{"attn_scale": 0.125, "bias": "none", "init": "orth", "init_std_o": 0.0338, "weight_decay": 0.0, "schedule": "wsd", "decay_fraction": 1.0, "decay_shape": "linear", "max_steps": 6026}
MLP neurons of a small language model. Each row is named by its layer, matrix (down: output weights) and neuron, and shows model dimensions 96-223. Each number is 500 + 50 x the weight over its row's rms, rounded and kept within 0 to 999. Numbers have three digits each. A neuron's up and down rows have the sign that makes its largest values positive.
Before each neuron's rows, "fires before" lists the tokens most often just after its 100 highest values on Wikipedia text that the model never trained on.

fires before: " in", " by", " to", " as", " |", ".\n\n"
L2.down970:421520442467550532495463491542426496526537582505593499452436460559397578449494589556404452475505535562564541461466502537537485486450541533424582452547421497493473537464536562474462569465511525406513542595544415522469426367489543491496377500512553494477514426511450480483527551434471445449497483423483467536469505412545579520531510558513454380478463397494538504500556462486418502549504

fires before: ".", " |", ")", "–", " (−"
L2.down281:465479475453505447503436442477532516511590487428528504543464401455496548504541483556567520467465539507528574537551571484557496552528463562581487444469522445450516478433461487370511468418427529490469461455426556396518476494503603526495515583456519475485544428531497506487449516481500591515528478564552444546393527424538538486510566492486511519528459530517432492514532553566546522517494

fires before: "==\n", "==\n\n", " and", "\n", " ==\n"
L2.down810:449607431451570431503470468457514535454426558436506564546513524481513529463466522380552561483513556639484416540446461456474432385504491511456490467461482573524513492479444609614453575491480492469615471508469539463559468579451538461501498548458562518646476459534575543477550454505485514492596508434564503559506457506412507512498490425482403383547493570501476648480500543478571588575464

fires before: " |", "24", " |\n", "30", "22", "16"
L2.down800:505506533598502524565436387548515443498443476583514512501469575529439409465471511584525490488525469532512402599530546467514493506482401503481472534450579423481540539427423443486418471460577467546448556486534498526494459455537527551501493482472453523595470552532406509531497417429526536477563514434460510430585426465563488452528533512506527545547477566433474503491484441464527529440469

fires before: " /", " |", " –", ":", " place", "\n"
L2.down102:534526408520488501513402443511497538465593471568531503555469525495475468467452514417565499464518545429486492521523574515414531493460434513494527451466457509510419468422473464448504487552406532539472501526482475429558527602600523447532526531576497426548510368549591544508465475544509477499505522468481513539493430595478539526434412466499535568524546596511533455473415477527500565560526

fires before: " |", ".", ")", " (−"
L2.down1194:492486461515509529585474491589485505513591584502481508541549495500479419530545603537540548472471475461505424486522485491413580514483539440428555531488401589500559413516456544537502500582437548525481495480455514573563582420495509470551562525521488555512475576509499585397471526562573385492557657464523422647465472493592435518453471451529547530538465522417460463508442513586493391538578

fires before: " |", ".", " |\n"
L2.down322:608483617476567595476436379452537489469511512402558439605561507591526446504489518479506542476545516519448485476515542509537473437430551526455510409564488578520552530581515545454540488463535569462531478543424454497589463555477465526503538591478443475578584504495523491435503503472522488439555466473604563534536431501579514530474504510553503541549535491535436491494511522543515528413530

fires before: " of", " in", " to", " on", ","
L2.down1713:505485490457510564515495532495470506424501462517525431460468491521475521443494437543476521465476518496524590465506417495535516519458451530387546507426515547525434568524500382580518384392545519443473513483549454578550531384569494559502518564523478554454468477501478535482460472608507476462557505446564478576492475542619514476520429447467524493462509431501509514456444539455494494442631

fires before: " ", "-"
L2.down1758:493519454448484486485382503514534519494459496518616454489579437497584462533624523484402476447551426496520440456477545522501482538581455568558495501477425570494512442468519496507494509529426404536486527431480547601473389501567546490601471546448537501510521577516531532541566547420452563587514531551431439530492570569511451399514442503461497497604520546527546465489386466543532367430546

fires before: " |", "%", " |\n", " (", " (−"
L2.down2004:471520474493404538578495520471495410522492441552486540521500533442463447442569589502511547563426524442563496487492551503459438505517497488528470532484513551422504516445422468532523429564476553498447436463476584525556499528494548563500410540566489510440533516565542541452459375501576448552518561501496541563486465541406570582512512500428537450467596454548496483526422496470557433596512

fires before: " ", "-", "2", " -", "3"
L2.down240:590422408530521441513428566434471443477561561545374453531475440503468518431484482496447514520769552470623449426509537508474599497528499441423518448531489479488519478500491482503461557463413470517524550525390522469524461523540443491394511528516484591421477422489486421601584478477565530499526492466511518519505473520570415445580379469482524606553538388508403454489395508478432446473593

fires before: " (", ":", ".", " |", "′", " (−"
L2.down1769:497520551494490560411530503469572339445584498463452453525490474559471467469486513488635433424527475472522523505493569427427487367522463445485521488529524538468470521597544474605543535516548505551558465460455519447536569443527390446511529532498522553507508542475575547498601458542489397409502455528525413618613515581545554521516525496554480500603490496564591489544540533464543529495542

fires before: " ", "0", "1", "2", "3", " —"
L2.down1579:457531435492542514503490575461463461563541455436428469461512518476428453464527523587553503476558485375460569496545441544527520431459523590490566495542576580550507482413465554470504501453515544475461547440453540552546485536399455506400570534507482507461537473374493412585504507495507456426531478491521425540457500548526444583521447425478486537531376539550520569446422526476514516468448

fires before: " |", "3", "–", " Nashville", "1", "2"
L2.down2044:437395522484501472458543397481472519446531564498474507488655550451394506426536425546444414556474498484497557475506570427472511586505483584534518497475540523565475581434421508552556553535550515532456562500432589514457456531533430397545574529456445489457497500509491427458510563486488612403461480532492495512488464598484516553547499478505508545611412503478585446496545449479458440352571

fires before: " ", "1", "2", "21", "15"
L2.down1512:514425488496494561557442567441429536603531467571427556477493467635561479465478585505532487525533531474608424555411423582498509404476548387586556550571387481564457414530479576493489478447547526479478469540427483537534469532467548606492517476571467551541454507503537394504509601422482495516445554449472404443526516526526499392464450477527453522486494448519629629410548493566490617573536

fires before: " ", " |", " \""
L2.down630:484526491420444500398440456516453527520583522454544473519527543471430525506528528575445549443655490434546550539518487512559445604472563488394505571529588482553576671560500478431576451558551490479517425526469466504502514481487499528549419458444437518345590460574516487492410503429480546560454486558485524536507516439538539533504399521493505554495428536544560438486465548543519489417406

fires before: " ", " in", " ("
L2.down200:469540564540455518539415508449504514514485479550515468442507439464499510508516572565557433484423454535509527461495522543460487543510471628518521500584437448455422532444459603459432507511490488507527473572521528468369531510559548527556578480543472487477543519511488535638546488479522535556543538392451494405474515386519456526551534478513510466428523469451454488533540497410486508362490

fires before: " ", ",", "19", "20", "15"
L2.down1367:512426458568439436547537482511591453526431396479526506577382515431500408548539534491532526506511534456615524542455446388522494546497474519565533484502530412526631534430551514554605535487487538616524483499452553544418595481487483533498475463577403485531467539565464455495535543522545495565435507432509428606485513472438465531455494491430453551584487458541482492457452484536555489490468

fires before: " |", " ", ":", "2", " by", ","
L2.down1353:480534487502493430505515435545431552424570529517496485540422521595507477489421419453501539502522448530484498491551696586464504533512517493512410470537574449403502444457488517421557449484453494480535495459449541547526497536487533462401472413536503531457491432542507439616454544549479414469496508473558513471525494550510551483574451563524477447523475531476522453519557458555462452572516

fires before: " ", " |"
L2.down1957:489569489513515555448494515541521503487521548462505499559521498345490501545507450506563535452551515460532553401498502495509478461521526530546404516500564481453480449539512435526495478497438453582510448602539431466463516536421490505543521558509530571520495590467526579397574545557466580488497575557555517492442460420491410464467466587510582523470470551481573463519434580482540463351506

fires before: " ", " |", " Ret", "ler"
L2.down262:430599497523490477566513437484546491560477533561517612602392485537482437528517492551568608626513450569494491563485382482449505466608467559521515479487505585464529451539497565566554577534487512497432546464456452424412454537531426543520492589413599461464525515468531499449503528504499510463600493572513567535550491491467529450519415513481515591474461488498476457482489510522532503457443

fires before: " ", ",", " |", " B", "–"
L2.down441:509509652485522446508496613553454499603497549523565444462542500573490512474534484521584560539535548569461638391479396494614581523518570534560530507504595494487502535382474568542505503468549521459538531517455614396539460483462447597495557545438422541487448623495584540470479470486480477498430542466541528445521490523514598534561442472516400541528575476500583471504440591458472487447512

fires before: "20", "19", " ", " @", "L"
L2.down1042:499570507458550526547543437543457478522443490503527545617511472474549475476555421489479486526657580493482551506518513505506563483494466477473532471463609522493471514495496588444496522492555496486501559463400586519538436525538583489548542659409464443492499576455546500408503439486487490568482487532567612461529505469479556496560500475486558537527619512570527545474482502490613553481499

fires before: "0", "1", "8", "5", "7", "9"
L2.down1166:453489489420643558454527439537431447412463562521484468488536377510424511577601461562493522510423473504488458441476491521469420480470516427407497461543500619552484372507496505525512457490533595513493499483446485442527496559496530536532462459557521627537433622502481534472584470545476467529454513417433471460494482494444472453417506445509519594470462489477541460397556516577470498595501

fires before: " |", " ", "1", "10"
L2.down81:467613499541509597532458473469486569569538553516499459422387380518424489490427603519621413452487512454610509486581563497415548535484560550499457459522505458543456519537553478498493507415415526470552441485504558422520467438463480492468510415448485510495518501481584494586444453482426591497426452548532578442450548418496541489444485460442432421561432525422472510426424421485536449509493

fires before: " ", " W", " Conn", " at"
L2.down1076:476469543563467493486584493516519417611506501469549482490520420437472627523529475478621550520577515457509446498543544556478558491539479506503485445533491484454534447507489491539503578527557429442555452520541537535489481499574549570496462496527490413583499504443489461469506573484468462544504532518565566432419452524516544579533587576560558525541521631531574472471512450477531482484553

fires before: ".", " |", ",", "0", ";", "5"
L2.down1845:492466467474445525547531496585433495443429533583418525539585462507442500490460537468532492567501485538474406426584499426405481559428412444546444538521535587485564451494429475468423504446495561576462397566487508537581460529559546429585506530505568474502496588513484570459548453464484360506518532445542411498537384498553460474451403430518544485503576531445462421524382521517553424452531

fires before: " ", " —", " |", "|", " .", "0"
L2.down738:431564571538509526602506525600489457500470519556490455466441447588493475362573567597388479523568414532427476422377582476463583443431542472387521537528518425514555645506504535413468498516606482525494466416527522397550470527457448486538511479493490414490443456521421476534392521534535424513496462522550435499515498555557565433491494589482467567536508505476436373487476534547485449469533

fires before: ":", " "
L2.down1262:488583483505536607533561517565594490458548586531476455514538473470525503514510508463545456555449492444465452459530621522452504460552532508558473568465455591413559472436466519431481515483507534486534455519499538386596480590504432487507465522487528396536502487425444429491458438503570474463505427581566435531553540444525585567539493558490482427519550520531485469508540539440525571484432

fires before: " ", "36", "5", " Team", "3", " Vel"
L2.down1827:490490501504486487455459467472530459514407557468447501451517492503539513569541516486541488503569529399621517446521466533468507503514572511390428524455528524484533446525429389409538481495428460467568548613413456449447480505536524579499473505576472620517535530427504447447558516471514616538464449644484457522494425397574469512457497510516579597513613552532446453525441532440498477590475

fires before: "0", "8", "3", "1", "6", "5"
L2.down930:558478532411537608490542533520501478463512453595500472552519469527436493507498446432479506374475472537521527539515519477450454492492458480515539476570470444549400449583534482451464551486547457537553539389447480534480496506511515478473385429574480620497509516485509557492543491492444462547445482473545442535431535520485528506507511373546511527521515447378501607390564480582463506522518

fires before: "-", " /"
L2.down1648:561475464424604538526455381491533511442469563495533435445475636515459417443401510493488532500562479477603520463490502528460486439526447452468488551479507504493478547539519549438558444495506430528603501550542538510507498451441559534485483537518414500428398431460505435537502471519476487555515496463479473479496477499480490587514545483447498486616415480472491456486514536479542533509549

fires before: " ", " —", " A"
L2.down1679:460520550550530488551433523464452495503621417444485411562512470399486441492546584543498551500526544397561595503521381495580477503493497555466521558392532479477566575476510479472547478471377540471475546522578431556556480499486611580442506471575625418419598513548514524465514577461576515491499518451543551437459506470470452548563502492516416582490519513537490490366473575506496532456437

fires before: " |", "3", "2"
L2.down1180:433533514555358532509530524440501539538426489479520565473425490546527480576442495543487438448497657457530509627483513542538423528447467495550582527480534518537535599560530548495533492492494493554574467465509499528481507393459395522557539448456475517467591453548434482511492597488504486489454440498506400349526473413481595535410531542507554629496507499436495498395456495544584457474499

fires before: " ", "3", " |", " ."
L2.down637:530568445499435586533401474523462490521471514568491536495388553463581472542572448471414527464539515491448526487563361477531469566478549479522534471592601427465521431466448569535494561406388515587500489439580448445518497518442487581506518520562584523482533543472532542465493522414504562512500423591432497482492505508472469382505411518368502514504530538448472428497426520508444532570478

fires before: " ", " —"
L2.down300:494526577561497500520478497589521430488544503638479485556527492513583515446450546547480531507536418465511417412468565530510491426513481469437489465509396377522479531457447475445536468499484442565569392480441505454506449517555497494440437473545376402506450461475555455444557556485519508514537519510460476459593520555569490455492489526552495520537502485469535508469424474486553475545549

fires before: " |", ":", " –", "14", "–"
L2.down914:562512474512511449542466396490499562553510530601461522526498534508515540542495463553557552582558420503348501551475502597533484443522496560506466537512483522472538560479487547455501463454430453464449471421505558596440519473499407493468585438474559492454484488417521529523459573538521457512493427537548528495485477469470520533472486523430509531542504503487545459504467480428452525559424

fires before: " the", " (", " (−", "%", " two", " a"
L2.down1196:447576524480501571460567437456552502562497431579518527443517473534452481464448481536539408448461517524418485584533392502454570492495546498480552514516524532555507573531479528444496486488425603527492504519493570487507470498528523579487511569532555540406517493600459510552447528464545613547566468466572413523537521522506508501515441579412446524574465501560448582484488484492503471514406

fires before: " |", "%", " m", "0", " ("
L2.down30:511478567377435474499566552500518517479525539412512510513461543514509459474478448538468525492523588530450469549463456486481462465439381577501449524482420471422477459575562485496444616396517454529498535512447463537471471473534487628560484542400464443444500484489475561463480545501508379461450390552527485504526501480536481483517510482451494527558445486492459555520507489525525478412423

fires before: " ", "–"
L2.down689:367528555569555552525484481551529465536479498451557448521426433482400562457488422421516474396511537472543472505470595533604533430454484425498510501493463497494414573421483497515400548461585442531504545533519453423570462575383512618547404500501505490576529511463525494535477480542473400477580483448432529408550596482406480456501532456512535521486466495563513484390424597466435504525466

fires before: " by", " on", " in", " with", " at", " from"
L2.down391:533416457511500504615553498459462532455545440523489507379458507490469505497516410537470439397485546442470514407480531535473527580476465441508534521519476431409536492514535518548462459531543519419532493544522486520512455483515474505437477501472423577498452455406495447459558463500586539529538480478505517465517616450509558498433459486460431534544511500478555468530502457490496546511523

fires before: "-", " /", "\n", " –"
L2.down1960:539599551491526591484515473527500513504561521543517402469412527626575562506428450492469595513519526542518543416509450458470433484466548502528525443546421547516566583497526473539462507480521462427546472484513467475541555496428476492441541442587487499399485500493441387520546497482562501517557437408518535511457438532487591482484508551454568510487487455496505321482443553489455497475461

fires before: " ", "-", " A", " Is", " Private"
L2.down254:560430522470535469522433430545427505480519517579485434343547490514513457459515462593454544516541449493521572546505568469481409509529427498527414496513458476609564571460514488501451455549583424479488405487441588407433349514465457552472458524554483486507423405462400467495509586573572552508493501578502485494569513560514569506513523480487485559629461506527480540488528508527437463444505

fires before: " |", ":", "\n"
L2.down427:473510487535471542619506449531473437381524463563533419464490519530530549531457524514561482518555468540550502490421468475552471496512508512515458581441511451486457542465508498558525487528514511460490459508570504517513444477537540429610428662552452439590558523525554499458396535510441431509595465513478508523513479512550497430470485457510610583428423509502621497498525467411566492433519

fires before: " ", "2", " .", "0", "1"
L2.down1651:536505468471604505536431474423530540551554463445540443433403521507455485456530517501533548519564551511472531498601438525554524407546474414469590540475517595512524526512476425418477506495461562504453518490468408499578444445561528483471526532489436557513503570463558414476474453409504552473491593584576440479385510490481526500583438500410333571502457526502603430478349564481541564461475

fires before: " "
L2.down2003:470489522548542506490489437487478500495585477444579504495508505488466467641515519468567485560512515501513508468488562495426467489556553496397558557483504575508610543474539506454522455448498456556475516515433489563522554546467576465492558429503511441510428592495523558486437494469476544547559500494488477536486447474455561524515489544625444502635575529475518485578439416458535512491524

fires before: " ", " ."
L2.down760:528541500565564516393475540530529475485502503522484479487467496443527515438571401601522425449497412501523561438461562541519494482524453529548613575500572457636532575425440540406573552458503553444535516549536556651587406469494574477513512503434548509529540412481529532540547570477555493464533534619481498478499505462452530476531546602563423488491463465430440515534506563467493434501496

fires before: " ", "ć", " the"
L2.down596:589460450469512468467495497494537499551502436557502479382455592511451485484508417502492451675557549501502497456492498534534409513463480359399499500490580543480556495476512551493460501534576490489517547426459457472491452534516493559518563511551480559578460468437578523488479467523548586518546495452547486467464427557440492448495447468528530575526546556511423491392478527510442632523498

fires before: " /", ":", " –", "\n", " ", " |"
L2.down2045:457511549530482508513498429529519444549556546507569474501536470517535510519484436508501586484513508508592499480502437450569425445455462505525515434538458504495450475531565578517454429616437446483419487513471459426441558518586488454492554563534496543492372536502507565566501468505551447505573539493428506518599498532483459553540474453542559412451438518457483495547457517533490470481479

fires before: "==", ":", "===", "In", "The"
L2.down1195:459523486524596381492469473474430434501520561526599605497564481514472471456452536509563555511585444485400484465543502540454526506481562596532533457403516450508438455481399536479517475535524474526483592505428532428487450590547484419598455503443488456534572466461556476509538595426573563496497497471536460506435436558436520559581511432599456524502602506497351541497510488489472451525529

fires before: " |", "|", "|---|---|---|---|\n", "|---|---|---|---|---|---|\n", " –", "|---|---|---|---|---|\n"
L2.down72:601531495446494497494567480504463566527511483465491599483445577550515509475536499447408490434416464513560534548526523488527498536527518645580572532446600572492451484556487563382479489431388605393522434493431487498527523481615478508449585535464479429545463515470577424506518613467484537590571501431476567507535520491527440507508475453509506590508511534500559550496568419510540433449492

fires before: ":", " in", " ", " /"
L2.down1768:557527408562413577535475500535555501503509513508469505513536491440462569560464594522497467509500504598528512457506589537351458552559468486385521496591495469514589540463549423480466488496541516450497422481515399507562422495572478540555403484512512504501528488459504417480487498532443458503551456555500518568519405418515523526494480456519470485509493512526493572456512512472523524565503

fires before: " as", " to", " for", " a"
L2.down1609:462592452511481411493445518499420463478544434483585477587508475469501548531532468534421400441450459580536463404476485445465526568416400563497584544549538486578501410444497523573446455567480537482556437446509563474533511483423441457521512463510487576462485427518595541489446508486525442596559431548480535561556396450582542478435554481517498444518461428607468539537449558494531453501627

fires before: "|", " ", "|---|---|---|---|---|---|---|---|---|\n", " .", " —"
L2.down181:467510459546437445521527509484578525422512547534500504453524558474477499460481493492493502495492535451581507520522509547466500453521535426451499428476441545524416386600441460506392514495428541537531539519488517489503623434490598454488465451510517566489474491531495574492579430455495434622517489444568500486467476453589426465447457589489595456483447573416514527461535465586376519625520

fires before: " ", "|"
L2.down1456:488434499441482487508479500570552544512507452460394557493529504528453517526554501453467549417542531500488425504500560474421555603548516435497463449418463504418515512482531411475479531441458497501481455490519453586572303540407543520477450425463487457449558495522525399521500487502442451540462397488533439531454368409523501469457451636524459463498417502556492558397369479574439497534588

fires before: " |", "20", "-", " |\n", "19"
L2.down93:479439388494560521590565520488460607489484481463512473546601554392417395444459483445559446514406461479593483515496531648462581578490542524487485507530557478569431391507465466497414483474568492489488500488436542554467428598548589523441391510440506522471420479556478555539558509460537511482439495511573516471509477519505408476458597509525532479514515467551499561441493459486435508535476

fires before: " |", ":", " ", " first", " the", "\n"
L2.down239:529536537512481503471430486495450554520545545463466499415543540555456553505461485461460494584559504494485490531460594445444529604623425514441492405488431533502439475528504461525523463509501505527498463532450478547453541461519617465463412521511449561500453433514503449531460428500452508536430476357440527499449496542480515519468528442499484522519460512523513475470512590446561554528527

fires before: "0", "8", "1", "7", "9", "6"
L2.down1184:529468491410547587484526431457443469490446443478484474533511460515416594567512466446443443482459596582504437549493528417551485430501531439556448460549484503552507448509515440501522531458565554585505495489537452500573463481506489493444437499535526577552411533561562487522533528487457481509500485497408423406495436490519377481464471430556488517513521502505436492314458539643535363465511

fires before: "0", "1", "3", "2", " |", " "
L2.down1295:548499519473436461514562476549571624534456556475573502532452469489475526522477450505494448496514558508611505462419439457541447524423512402500443536494551520531471467494510539519526493447501550535506428493500511424517476457480500449485517412497448495486547522474401491497535571395491573458438587489594559501479474492465544510510496490522474448417525450493571471493516489551428452437495

fires before: " ", " +"
L2.down1826:494554427536446479576572554475435501530429414569405522545498478541463442461538464490449539460465431529485513528528494537554428484482476551494614485546516536607575600452461474575515557541448554450517566467453555534529467524396445482491526568518518481473421447478377494561418485483548520458407517549447459466459478491522551582555496420427527582495518412546433550463493538566461453446523

fires before: " ", "19", "20", ",", "18", "17"
L2.down1886:485386477593513406535525435534515595469514480439518496544515526448527488545545391457559439479504524425509583480484625509497566546509458584523549514494499404570493505483417593484531482507489510560498511535465539575564480543482525514470561487392440447506538569506504508426497399563503520538494536541502564532442501459521514578535410552497565561557467519547394433436458542536537492460568

fires before: " ", " Party", " No"
L2.down282:447441533464464425543373554440458487629482494497492573647499487609415440477519417492536561484419475485402502466499500605461587538446425475513513521532446597547489508528534553487464445359484554499393461505442477535497507442540426472501510478574531423566541447476500518556592480482565560469537564528494477447525601451474514512559480510458528593504446455492542480519519493487488559504558